Weights of a small GPT-style language model, trained from scratch on English Wikipedia.
Size: 10 layers, MLP 1344 SwiGLU, 55M parameters.
Architecture: RMSNorm before each block, biases on query, key and value.
MLP neurons of a small language model. Each row is named by its layer, matrix (gate and up: input weights) and neuron, and shows model dimensions 0-127. Each number is 500 + 50 x the weight over its row's rms, rounded and kept within 0 to 999. Numbers have three digits each. A neuron's up and down rows have the sign that makes its largest values positive.
Before each neuron's rows, "fires in" lists the words (lower case) most often at its 100 highest values on Wikipedia text that the model never trained on.

fires in: "the", "of", "from"
L6.gate1215:470532482638496452438481478452456508470525439519488528513538517404526589487534565480462514536480548525495517539496535554472504577526504543495546409489531508584527492482492525446530443468522490540377445628468494438524570546455497474515541504452535524523481457529450506527498532487407425473474464418537437548494528527505554425480500565439525412494535506516395560504600470475522477452620
L6.up1215:451553529576515575494497534475470416490495442466477533518543542414544592503440592515384510532552456553463476479476523485489511502474374420535442574485412504606486480512514517459436489528552509490469481478582440498519480574577493494564559470495502534497558458446495459451486552528441438459566503427567529442474502586567493493491515558595498510449543516394496540550435451514480412500548

fires in: "being", "remained", "became", "was", "were", "be"
L5.gate1083:365516447520570503416470513434449539618568507522480449413492546488467460509435436430509572379459558475506454560532514529569553462511524510479563524502460495585534520505531528496550510540625493488490541558456480443456508474418519485523483435511492523511402517521613525531472507486501503481475362506462429471457511481494520461491497464519496553489361547490451521473601504465566424464524
L5.up1083:448482426480510520541390430434475463527606515511504574554532504581450512533512461502466538455426467456531535421510607487537532461460519550468489499563526622532543465458549521545477562533495396531539479513509543551452563468520479438501432476494512569446524571540551523468472409452539464487512507511526474611462522415511496492478512616474530511483568555518435481480509447529548444556498

fires in: "when", "where", "if", "which", "because", "the"
L5.gate85:480473550498460535520475550500514421497482492595521374473611477453544585520500456543507414484432402471509519526481539516505474465414493483554537416494499470425482588455441468468516449559533526434557511513462466560526559497486481554384514490444519515504512496568449503517521597548508509541534522502569563495510518592500476497472461484587519492457485510523476556421452507448370462551563
L5.up85:522487469464501506482558583402511522537462555523491490511542456415436572487543530409460489529523440394512539450542614522459471545495420510532509470520619377399537485492522502485501512550462494487504445537495519566520480457500466596423568471556571455505528419468448525490482532449567525442435578492414539487528518451576472446415442475589460462515459561511403549425513462593528484419505

fires in: "1", "0"
L5.gate155:444534534449424497498471470433544476452464485493464583407462523461502460499542452469451561460487497450495474477486541501541500524531526441525464369504506487422502504466538484436534474406554427517507541486561511552490435583479544493400504495536417482592585504533507528508583498562528535516461535475523436513467488462613492562460561536482443438528468411495469588544434498563497413514483
L5.up155:517467414478459489601457471567520379520498459545510442431465468447435546489493557469527555452377532538531500562517409514465560537500470425462465447480604402474552504443476567535540473542474452491464507415454498542464403578518548506501438522418459522430428521543439496520499474370453526483538466503541545507465393456454539460436477568620585576469484553527491559579473499552482554488430

fires in: "a", "an"
L6.gate562:427467463526480381511533444495472498459514603521569536590521539455571540546588512453523541519544487424457525503519499376527523494486542513540459505472482526525551497487424524495573415493437495577502472513538559475538511503518493510473495557480522462574608548510463500481574585486453479491518547483518568563435555370487530486506489485421517507501472502460453519450528541596604532431481
L6.up562:477476481553554499434460471464557432457505544486494580536522467428534569576412556499544509497417571468401473552495500414583462504459516499618530437486544501483450528393547511576514466575547494602511512407448489507492434605429469625557401505543476425485552560512460592435523525470511505506476459535492435485462518558494439497464476477540549536509520554566465493514535545399439544568473

fires in: "was", "while", "is", "were", "s", "are"
L6.gate927:469535560555574434557393507476459417542459520527583439511538517395345502630499505433450557493471468386413481500515547535443546503506553515460400462482483570516575576525481503482534429464515470510546518415596545416554394454476485501472418448433534563491507543499525515392504539523500487470463540416493449498543512521554507498430507546566469493538495419544507520515548517404595515500432
L6.up927:476450432591594555507459510462440464524540529497508459504453542502484451571477481490481542431515521391461485474532518532427604459437555596458481510449537516474643545521549503538403545530455567439566515480511540518546524496569447537473514488452476474496514550471607620496513542476569402459477527470507418536511547500567561548592527524558440481484549554510443424476522503452496577509473

fires in: "this", "these", "the"
L4.gate317:478550530496512511529464493453425441551490429465512462536541500539523547467535492492533494570520481559435557499431443484559545456500532537472475461551467482534473504559561566482501450543530595514524482504527468460456481558422481474438550418504465521483475447479473551554479497450560480645516535382464530490429545534531508449522498547441474556571609449522510546466507442472489499548643
L4.up317:525528505552628532515442531447577435615532450486481481526528441452438532508604513444506438487591435575459626422526559579484564488540464570446505444550455428533485555463527512554551517598592507468615462507546436398378525534479519424571551501480464493475528466595511538495379476433481479490477351499530522403471563528542568471587489576440489500575447502525449507513433522520462503544521

fires in: "the", "of", "with", "at", "for"
L5.gate1281:497545428520605433493339478548537503585508510505531534429517541456506556529461493543628454555536525501541478489439554429579520492483488552481455454493477479517460456553538527491595509429498528545522516507471583513528442530440570424480530527540485490515469487532405537512499503507485534534553569402559564544483486502511490447469593453388484492545543517498511498504501452463488437571491
L5.up1281:402529435531443541519535448524422499585499507485485552479456515433492520511419508481471472555424581501392423485520423556395517430478519590482448454509542460557506546486532438584472416504473470488481462478508579529553567531538446545474420510482535473448482463535557507521521395415501576416505500475523513558472460500525520475434464542479512454489506499502527495501536520464546529455548

fires in: "as", "way", "than", "aside"
L4.gate1247:513455429422549565520569520572525523569518445607618470477486583522627480548452520509483438486442504538397423581430473441408448417455495497569449449471522508464507604482499487466451474446485583434464535495481542565571558586524552428456588454455394493587475492565537537491555482510527478427473459578481588510539483554522524458531484544527507515399373510513531519464505502503482546602534
L4.up1247:484494564469558513520467463476505487517413442533446433511491487496576529491585471454442548473528479484546488393471481556595429409498547495451507472482560614453554517631469470483523380436454498530486496581491442464452536415483431545511447531472414537578465486535343385456535456538521546408511496439396501534497611484417628438474464563494482529481497532508564461413460495547514515494484

fires in: "the", "a", "one", "an", "each"
L6.gate74:550505461574460446480417485601435476523487567498489538559470538507540483566514444515622486452481534467374460401467387455515512620486542473492486510507471521397535494351442486569429362542599486522563541488522534517594466528434413454414522529546422453511604498492474449474525515523544424560518475519566483543376549422615491444580538549494589557398378546492547426488484541487438531529520
L6.up74:442535367456475520427590488536448502473554467459505415466516620452488548522432535515544583428526510477593480549438600536509402459536438606522499502424452556512547510554534455498536444492525574580391536558547424502549464574447460550469420616615513414505535456448561511536462441526534572504532555502422561536491432475520482475482505422498469519537522491514525492521560494598481427535498

fires in: "now", "a", "is", "formerly", "remained", "currently"
L6.gate440:482590473636534516570439451465506522567594471450608592529559537629461441507561523438468478442565506462507377451520536608545493478439480497499469536525600479426535445548449404461529498507518550538480474432589421542556513417456505569459424419466492524480508458480529477467486523427466574582511523529407459499435513563491527555428519466419577494487454529436457508529428452539574537506520
L6.up440:507515526492477388445525569519501490462503452446496429370549476536495558572477416356433446477487504570454483487530528529463538455490518543465498497545494446492485554384550402526549455535542534503506479461522503534386507427533488456431477465528431494522538509459516488527494499486447528423464593436504487546524505388556529469436463548483468421434447608547429519528486534391583513476551

fires in: "this", "is", "results", "was", "each"
L4.gate237:562505473443582477541539569494507526496426534424466554452519544479541390500436566507517533557453522471454463485468530531601509491496539496578435432491439549560549567499491482587416440474440482467492483646535425458516578577602478564478597504540413406542504549536533582439461464597527499630524577431503597460538535446408588489577463426450477492505461577452520650526466500481456501547499
L4.up237:437486536501485523439483406487484430488492502533512527409485429460632426531516471604508478498455483425572503482453566497474397598529587533556422477540515409493488511511558496545554477455500484496476530390490489571575550534524399479535549541469516580502368543546552448468434530600449537533548464541478609489510453503427502555585475495439562501441447514464567469475469492458493580501503

fires in: "now", "remained", "currently", "became", "him", "become"
L6.gate972:512467506565476485472445441433492537470574503522499535531600491522514408512449392473509432432491430539472490494548488511516542604427475549397441508572487538543482597535485543563475497520453476535568490501532499446586496451501514469534441504548371478467484492559525463500511512488428486597477563556475543410467531462563478536498582508465568483455572567607526468509575580510526568444537
L6.up972:507486387422483522534489473574530483518522421479527454501388483467477515502503464485518502455566462489531514568486537575442395533521443654496536520543441525398527439413491525529458547573537509501576523475450489510502535397528480483570464533507416494533502520384532494509405567505454427572472510475457460448485430480447521467540517527384487466448572526452586456469521557502474489464435

fires in: "all", "any", "every", "one", "allergic", "much"
L4.gate423:533491502508495524382448421463505483568585553484549490500469446439538502484564472550445515549491577564479524400552479556412478461559433495506565435501555470543422478555479507477487386441485611590552495524455531621463509568532464426511520524522445593545472472493527547477478569531401497478549466476601455558487531537611470539622501554479562466459482516608509504551504509581513516552530
L4.up423:549569506440518426458452510558510525540511568496432483504475582542468504445573559558452496475425524529386485485519484402552525477443510515507471482501529466552441478474484503485464447400525573571560534468470520444430486512537443440496551429629447510487507451504509556498509528507408545527575565482420506571508506552545496443509568480521407416393432469515471538584503521512476532624457

fires in: "1", "2", "3", "notes", "4", "5"
L6.gate666:503501507523441433471443536471550542526494582512596462575443625472362503460457482567506455590471507521465534442480610518496465524501500553417462583498422507496408444526468408465532546605471498535532414411497408531539563605501486422491484559472525495539576511504451472503500531540550429584478531573489404486493504505511470415504548436429514418550499531515489506511554525514536523522538
L6.up666:563566491488495490461397560438524486558580488497486482505536514421628506492564503560420451618494541482440490526501567556476482486464360474527598489569607391514529402567565576437535527436463602570498464493510456430515414522507536480406523494474516558462533468423528558502463560448521438508489426465406423533482535496568456449437455447440511528508455377488466541526446518507611501495400

fires in: "1", "2", "0", "3", "4"
L5.gate551:474587497490466502561507596508567494429470518446518556582531461530460479585506457522498500497494545484489492584532460527527586478543461503513498537535502454532502388442458522563551407395510474548593448524477489462610521551456508506481500442483429524519496502536570509492401559406572456483410497468536541536499454435567485516448505460375532498485528509537485580550569526535577479465442
L5.up551:548490517517455544470545551530557414503441487485537503495430542479475490495486489520457444414549477563549443469515516447498481534487548476479406468451524587450485465521481577434534592506472489495479548404482401432553471552418452575546526529459443561530492523509470471442412570447438486578480511562528487507463554391520510459397491506533423554512583454546489463534484494553436639429515

fires in: "states", "us", "u", "s", "indian"
L4.gate1335:523485498590442539566444548490463443495458465503627505432540455442504436493615556560421516534526480496549475611396578548479478445480455469563553514469436503494498474525530478474586449474465539535516460477536571483461486478573541485539511466380473526547490499546529470561480448461504476605574505500477519511404515525496587498512444531473520474517368491509479469571527590578436434461511
L4.up1335:454471447532585500541496567559561486519466515534518542508527524518544478609552584483477455485476441424601407567463551499563536455447461477518422452492445523490465536520431475488443507464547468477568487480502523482486505484524466591442506491504446467467534473572588420492605457479523452563574564442517633488457510577510500581463404520496518406489474524522487481522492506452540488526420

fires in: "were", "are", "be", "is", "was", "of"
L5.gate1312:484464416571495492467566523483439457496469637496476453524558465427507405562514540516491549516558520494448396493534540494501553521541504547568466469501548554527520402478459593549556440423447416547620500494570511565430480513480427544520524461437533535514560489511450530445503561438537497548456463435434589483479537438436639528498504520588437560434418508539528479437539418565525525493604
L5.up1312:454556487462442433521549505453483562509538438480477544539451435585407555523473377582414554495554566544547538450554583532495459592497555579431431434472424568500493448436564475533474541483521531511446476438581490596466468511521528423567441533440505466501536531379477488462465510523439594497500452524564524511477543389539509499500509557567456525516516562473457466475546431468534491453560

fires in: "for", "the", "microbesonline", "forcing"
L4.gate1110:484500477482618554504498542533539585530434568499478501480468529526501482520631508447585418489471505527501524524498499449562537448436490437546513544467600466535384504468426520471495445461547472530511404541459542444480578624487490482497429513558465537538634507443580542481517495458470498532492497469514424462491550504495478549457553604488512487526485390550483529427596457438495488611517
L4.up1110:415496402486377419528511501496459527347465449585564547551474497431519536464522477445452492522530490505447471508446554529446504505453562455454428437464584366526458475409479588568458453593550575491563429577452497510476514605465500457494473555552549395435509539530406491505457441496535526421529471511453603469548520529480479460531533464494507506536486511473532439470545496598549468541518

fires in: "of", "from", "for", "in", "to"
L6.gate1139:517441447470498547451424545440534535470432472498522578603453519458436504496602505475516553498531534453443454474465504513441444508535491474503499565485531490551474496529471486544475469515451476459529509481474498469544503598456474521430406477442554496554496502436517616527431468509457409403545555457537486530526454587531576508495418399515423519556511574540518541467442582496514438521515
L6.up1139:447416482450512538404448506483631515561445480468365494433406470474524511512477450505491473532476534542446513500572419562463425491453531383520530482596411507497573461458463555496590418503518464582416540413375426514387479519554461561519455458558510535477467470463551583462457475471583557516535462489572448528536550481507432484581574417495447490516545523493598522492504512522514580463564

fires in: "we", "i", "iraq", "to", "will", "2019"
L6.gate965:492448534465506460506491480503533516457513585509492449502620547447488532573427551534496458464425544497480425474439561518645532554597554481503489449535495472472512429426373439584574482487443506550571440535476534445553440470364457499456524446550590489473502478533581500610456509510433552561447505504505538523600476527530531527489427575516557507589578572449502520574482479523509357522542
L6.up965:488450534489500503479521520415595398511514470482482533528572505409508461491497477573491453521501543457554454500536555486486471572541521378548593541536543373539522485526477417460512442501573471528420560478479596445466494457470602446514474456615601509444455509467538452508447483475509460511493542522488496417512449477506459613428488433501451501497507493476578523568562422553511426496510

fires in: "and", "all", "the", "allergic", "most"
L4.gate752:513377454595548433505492478501557466605469468507486444486513545520533592508460400453482418487415592461446470470573433494532541502419335620496571551484528392521493507465507522505545514536487519546578568486457418444447571443550501470475539583470493501479480483526577486614446487559457493493511517451522503494540552464600509427536448490424515497484556494470414543437456483490468518576529
L4.up752:465548520575481544539497485545457466477437471549543559506459505402516510478548520489416432539520536372481463568531533496527414563442436565432524486418543449541528423535492468580520533438524544586613635478515421514430513513578434501543552545535512412528436470506540498541426493498473486554497517505582459507557514529565484501541458376469514488425560541538505481541487537557581441606517

fires in: "was", "its", "from", "on", "is"
L4.gate1305:440461525415487563449416479411573537548532533527413486505474626532484582523535424485517486408462454482459442577483527505569533443490541436503590443479526504397493561560581456511524481464492459620501443438503524519397504540488556532458430491489587559488422436417490521603486495467417465464528517332548569575505471471556428448484501471539597488522482528516523570429491513454582520540534
L4.up1305:429466518351449508554485487458516453455511598485459517526392560506521560519476499495554473448526403421483511534412506583495490493431430430536532491486483472488461500500507493482512581481482483545460486484459544505447506506509555477513445519440490554573509429511536484571498430398516427436540513515455563533436532482541506526529545422474598629508496498451575507539465510522506506519424

fires in: "that", "which", "and", "les", "who"
L6.gate315:472490489513471464485399550461476389467533544434543439488500511443555470499579487526474514538504453490452573482477539548515518557510507559544477556544422530425622434492486534603457512476394482477479493443539449443482476442475533479468545439463562584514467480427446521547512426566537500509493497528499476512457444556573456557469544451502470526484401543496418500485405491428479478477475
L6.up315:508454532538416582379505573453596579546426534510413553533544475575510517529543417493439584483542583475477509474472551506541522486386498413434533487489533449514540466518467533532456506474629477516491465424410572584480541540432514503419500460493439447439430522480543559571518538473461526476521509566467494524497581492560400504464488455485565589530468517596517453467509592542560444490485

fires in: "you", "we", "i", "this", "one", "thought"
L5.gate44:402451451493460540466456532491420513460539494457532495456531500332549457528448515436460496471455381452488401536563453530504552561597503523525532480501517464606529454474463419512491405475437480502468547637507498448450522561459502487410524504522492422474472509497434581496556525493452502495464534536532515550576415462468511508546451435538568448503521474466516513449421465550529503528534
L5.up44:531459477454498486526529414548417479523476475563504459552464464480486501466451478444494430429443494577547566512506538483403499438542479478529503450477478432475560498479474562445494453471659415521496487642538412413487558594507507553509447403631505550489475545558497525577505524426551418481494555502478461483445480495574476479448414464571515479528482453565466529532452428429406428502517

fires in: "of", "for", "in", "on", "ministry", "the"
L5.gate1197:425470459447477472528419490517398443511562429476454542539560621549583536538535559490471506526525524551585442493561524499540509454494496517446490404409490584499502517604492448522524483391504449568564514520428559530560449466455500456538471368372515588520511371429450513533509517516481560498518461447459588465533568465542537516509596530505493458553581559427550487562533446520482459478652
L5.up1197:432487388456489544479525544493494469526543462435393437479451534456541493571492544385486431449524515464543493433466514513483519426402555502499406495481484498517535521542514473474526529410417479571522543493546502529479459527410442496607523490553557555585521502522389571603582458500623465523477482465503591484470455356562567496561469555496505556520500474505520530513557500491571505478512

fires in: "been", "then", "later", "be", "became", "become"
L5.gate401:588500498497491485483403454445500443545450507498540510551560530546450457522556393481433578499481515517486473508523688554447521569490545522504500495524560532506525528553533434547572479489594460596596527508515454463457479431480395480477476517506400543458394524457487508508489459450420479613478490599403528525476495539476515536426561508507492547462533589509536469477503495464500491522430
L5.up401:453531414490528539486535381489532584482456440510553438505469526537500476541466476483416569507507520506546509476567451570497529400455543527448478527521461428567511507435533478564526556539497466460510443618442585583477457509561472547577409519485525466523529538463479443483456434425478530523414487450547433591480553459456454439563558586605519493469510557556531484474512483461545512521487

fires in: "0", "1", "6"
L6.gate717:458496430455492475532520536491464535553486467579446515495405469506563497497407531537486534475489502495396468502434568442464497527413570495499471547516489471550480542402381624413597549464458492557433510519429482545569488535586575499516493455507479518555495504530424500489530619519524485596417501590562414496437471470418506497348433483494542496517529523559513370607491408486483529409490
L6.up717:504603458560506530341554472466547425544522491496473525508504536611556527508445544551544573512504479551436462498504543516487415539487448511514516453435531513522559459520573575475489550496550531464490548465505425452464399570467480509549514545529444541495464508480527478485470456445525584484455534514484474443482460485475497519415496600414378448502545433468447452463425444525494524430527

fires in: "that", "the", "when", "if"
L6.gate231:495491451493601573548452508521463476522460412560505479459526526429479412586462422474471435544431476562537580599506475569539547476446495476546587468471503441485482421443462513526484462567462480487513524486480515480484486484480435560419440518446412497471478470537421571571478485510470413525515536472528573492512579535476542535565498631483495449551495479570470521463500477485521500455388
L6.up231:512476491592498521521500479507507520531497461577519547543523573525561416518495501578558504534450528464488582488585555520550432404506604530469493428510536457396558474497449598550483551544496428543486444526542526445562522445465521518460516507491521474445488518516479562434555512594466488496484459412489562537493510487456435523456451510492379519441518546526523510439516448485528554477452

fires in: "was", "is", "s", "a", "the"
L5.gate68:520512550519455529603439476494518410417514485484520479478496562464597477486458419514390519500482587402496423573561527485501489454487533488410427485510468475538499341566577430522576487514456521466581495546537466539523547448422429531486454488543425496481500532426496518569565487503469387518459565571486500478599488439412560535491549394516490523527497582497495594416499549482497443497403
L5.up68:442469491402507413430462507500438520495484463457567498434528461415506351492479500489447678451498464531445501485542404622614503550510552487439465530475458419443553541395577469468537480494513478483430496490530473514516546450494493448483476538399541453543506597435503513505506470526548481532443473507476502507572530535546496437472490432534555448454531517483537545517515547404517571699499

fires in: "s", "states", "us", "state", "u", "congress"
L6.gate334:376470401463537529427571598526495468590499494496502502477533504460528529536572501477502507540532512566514580546463595507481484415493500504510534476510414466430548505547530501533441548503474554459495438479506525478563396534606576467578636418519532530454462472500536441503508526486370482463499562480563599426496525420552494576562512493478465467554444501506524507563476559447522478502536
L6.up334:563440537540569467545480407501449454500477484466478524466494494481537523530442576552436488486467428490581509600610495562468534560525605485500532498417538497549458482454509526498554526402463461458529548440478574559561422544648469550531497413464473476491474457505637435536403459463462503510558523465552552553552532517529463497521480473504506568557542528487497376639512607460509469507526

fires in: "as", "el", "las", "the", "los", "aside"
L4.gate88:569499440458467582419496503534514429421575535476588474478501547556522450495490384571545506509532472457500530496495522499442526403501569496535522445431475533446494432557498522434495396515523588519496555598518443550460557438504458512509495481466451447548346558479539490478426527475453459538446461509457511578426483469570511555507509519564610507375457568522480440495526491547431504554603
L4.up88:534374423478511574433432502486496459421542513521483495545520543581517491478505589608570451533451509501466453463491507540522545498470513510530553593454570419500519514405379496533595488532509531532505567581518469543509453474429457569443501559441441383553485441510612490560517520437438476422450481448434520482427536538440480531457506481556519493384538601497515415447555451551544492582545

fires in: "had", "has", "have", "ve", "is", "a"
L4.gate839:448463554476461492496534473448517502494474448558409501493569429465545506601452460493416469571542529462544583483530567483516484544544526499434428566537517505501517472444579537603500538476548539556396537469489525476509500396525485531502515572422436652502496488472430544427530540495550469441453540487494443486482490506489606471468487541475477484562491500398422465477404481472471548411485
L4.up839:478469459504461519483515507507605432651540514542343661398489494512647417517501440542477512558441521453526509511497550532448538462556497545491544432530539491532408559523505514450450467497496531469534388466496482472575497391440559462538442441492519570502544460456507548416491405549488471492487529487494516550514541509550540590520526505490472528554480421505428518454521605487515569500518

fires in: "was", "were", "be", "are", "is"
L6.gate1292:392520431486448516465501498470479473571499497606473460509563488542555503651478496453492545363404482483480506528605561486563509488436524617482587502490486533502624532486510514589546439429501475511522504485484520548480584563501506516473480368494459574523425453547572458521480488453502434492417495531474505516484472437458489452505515476506481520462405528518497493443532476464652471480511
L6.up1292:485490453423551574519427486393557500529520478517531466473482519557555478545480440486430559421513418541411465467589439572527464548514586528492426563478427560499457497463519519449513533579490403472547524494574442535460508442618541479465575536518414586510568588507580506539425475474543574508505389543467533529469527442467501496535532451534554579483448516527527482480479533507510577548540

fires in: "1", "4", "3", "one", "2", "5"
L5.gate1019:425515525509455506341401567525507490489514513419528511586526540497460459427437510499522532459572496455554494455468534449510566527507482482503470480552499498485472508487443510503539464584437518541463562452446437479480517604537476415576519469536495474549464529467442518502479535461480585562491446563463454525572535499524443533494434424318441530564521346515478517499410507465545415518503
L5.up1019:517574519520461544510525655479507510424470515529474579525490637504473509429583525368510433476508429474581492592555533373525493475486340478480578522485516478557513480525556480482403529554525510476441559507501463599450496503571455526518504505514445513483585522410575517543553459479470558496528412543505512550489551451415554436542457546487529444515508499497518524515467476553522529533443

fires in: "in", "at", "the"
L4.gate253:445518481506591478426513456560451441473527413398546521481532500529501450492546575494573505455465549381477465527427527562578454439474538391547570476537554445567435489501444418537551494506625480541489501540526543445536429517522463493484532518520535585417518435523542413498490455447487457455481571400558469585572479540603511570528438462518525559530448501568471566546548509522452356568524
L4.up253:440455442382514413459478465444459478478480461505568488507573634496431532543443469450490434449466430547455510556410497542501404496542447497534520425492580507467509378468479534506531421529528456552603511481478489459480550566476578393530583490518575553520490484473481443473456557530561361488489508445499577488496446502499614536517477568519486469447508481471454537446491420476486516570555

fires in: "is", "got", "s", "himself", "get", "be"
L6.gate316:466499421552583418492476403495432440551526584521493612576554487492480455617482488474463555405408517459469527471523535445603457501541453549444574544475497533540525448553522495507501475497527557521452493478452561417443465511534437476521508400439550547524521476464594565548418502519458466414465581452476525507487453477527549514506483457522485486510416505477450475433655488406624541510498
L6.up316:486474437468601454523490523445497439501546480597591533536568574599402548480544468457433521481438449507623352481550500560531526475538515539541499465435514559555450478540503568522445486459479401513495521511413465502482497511475404481489476452532528600484525505539508496558530550464470453513523460390415484417492504486490583570500483374597542538534513512584532461571500566478549471612442

fires in: "and", "for"
L4.gate490:517483489440442465443512480573530495498393454473500540531478576595518541508462554540545492485514477435474588380487557520438516500480476472452458532626512510431421500453486406518467441475611513651530450502499583519504564543563502570541416563538531591573616466446487523617454472412482551538487506424484501518491487422657466531594491510489434526540569522560508505502580503512569501499519
L4.up490:382411418470543533471531522541580571552618537546535468463464455526501480477533463541442467506534599489457538596439434503488454529475476491345595567521440530498497579426428445492549450446466500454464513419537551502530526418535478495509592489531624471530512523435528532518522465567516418441502545539464473482473399431490491462601455543464415523550556410484548560445569532394445514471482

fires in: "5", "4", "7", "8", "four", "6"
L6.gate449:476452548485487499355510539495456543490535586440546513389524492571540496529573525552483607392469575464550560434479531458492498491495534476472560485447477522517515451506442504572493531516513495464543432507526438438411514461503487517418421476505473483511566514471573456487541478540513472553506519591433532454518503561561575603452529414463570510571504577480411448552594600433528512568574
L6.up449:491550477450424544396447603478550580448411482521597504485550489433485485499487465374472576435504543510518522422559528551516451576542482464508401551476487416523565510492464450427437561460413503471513528529458520585513613486590459485466529513595499529467527478559478560550488547492558519503449425483420472514508441512505545541500364500449604540603438506526457530524438471501485482477529

fires in: "the", "on", "at", "along"
L5.gate27:459495530624477490454491492581595473537491549563608631465505454533531533505545593464569528444491513479444442511462504511491469565448510537503519443522429476529429432538475495425505442490547459428499434530494538423522431460437482562482492416446556483507542528445475455532462483559445456484470541482538424495489506525579548492551515452417549477560417542504476468515492476457509491469594
L5.up27:420561535478452505515503505522535524538566575441589461546556451516533431472521495538480532513445477465492524532493463451526523487460528493531528512547489486446565469561531477552484492524514362504558551436562573470637466452432518522487470471581522555517592493511497547635518492569604427517500569460515560443543512545570483566565599431427523505584553467513545441499451454494484569528513

fires in: "the", "on", "for"
L4.gate153:577505420530467484471507446506561396451554506593540503507539498395540552451457474511530403452453547503490501536521425526505509482494539482531473488493539478466402552582537506419572438389476549452527392475507479473485359548531496493365572527435608548416467539529458559577504470515582433485507497476517584526553511442524555423489486495483531380476478478540530410432476530521538485453579
L4.up153:564496477466426502431532520546496463477432448556475519531459572475486487484524448437578420492558485598438535562522406466555565491394615504576502446537568464493488558502559569491513496539586447471463509402493521477443493483497548523463440563530557498477594512503476478513541500428546500477488414425509435418490509464572529438439526472393429423548479538484536461483457436469620570511590

fires in: "when", "like", "than", "if", "where", "as"
L4.gate96:518462572452508460504443507549421446465531465529531494474577480513463493558511517524470442548487467579476493538421516475388502399481383507505481473459483487470435586484529436431445451486511471546598559465478579542523537482401419522467472558515460495532539561565616623547456519536498381481536456624426478526596546498492546540491389501427539531485408488429462500478459503473437582503558
L4.up96:504601592537473551434544559475455444431563540529474536509535496541498419491414409462473462581447501459538543528508539497480530515556418512503456570480600437575475512458518476477405498513496513480432621556448531541590506581485443484527445511509406543541412544440540527513507522438457535432498383569446578583364492442547470514456532503472514509491479530590580410444485461429505571455560

fires in: "was", "is", "the", "be", "been"
L5.gate265:504515399464526454515456452486504576420471513393433501529552545385461544517548429467538489559507546510620553415475506516513563467457488528453491536511476556394457513481520523539530561512443491513589565544573486476446518462556497487516526422490470443572541567402507549527449426488525397455470546506614500435403562425451443506502573459535502474462479561542511450440486590572596556559466
L5.up265:541506494547483572491541573514515559423569450514562469422553452502617463510484390424448550451487507507471501500567515485496549510594582597461484452487417518503618491574657517527478511555540473538527556456493463460444502485456487515460487559426495542445434559553503503515461525523487421490487533458494477480514481481595524588417427501434608493509577518425460517464521527522455494567552

fires in: "which", "he", "that"
L4.gate870:545422469598411573528578568451505408477529564519569607525562442482552453542449467508538524577623515455518469485578632559477420521551415499476485463542459512516510537397403560506563529601500516493499398527483453527459528475516505449477558484448523488482487362438499560557503437532499467495525522501442442539469565476523465434500516517493455574446467455438457519467424511425504498467480
L4.up870:520535552436529511558565532487569467542476522480581491545499500520496537557480573361536419485476497422398478409514522524569519511471494600492531439460516481526575508552492512568435482474497501451519460459546538534487505476454488495499547482453507462388426486517539492518560506542434526513479532509501449481521443531485577493495461592516520496573462487570441527478470459492497462504489

fires in: "was", "is", "were"
L6.gate968:505436413499540560436494568490489503547489427539529495603516522569494521548360455535384471532515509470460485618573526492482481499498545454451432512478491497445511461481465573540496474536534477478468535537559491481464585492496522474557527446539536554563489562384516589362491383521620588528451474572482449492459443489528491421471583489498477420558506494503523498400487537456533468534446
L6.up968:493571395468581526507470558506550539491453490423428548462493497465425515480578513455481425557559537460545548503513512546441551499447631582509452534655499515340492557549463421503466567420496451536469473536493467554543517435517531434493475442529577551530505467473444397488575442440580487448493494512408544515367460489561467532389523484494429448545496476585508566427583635532537492516457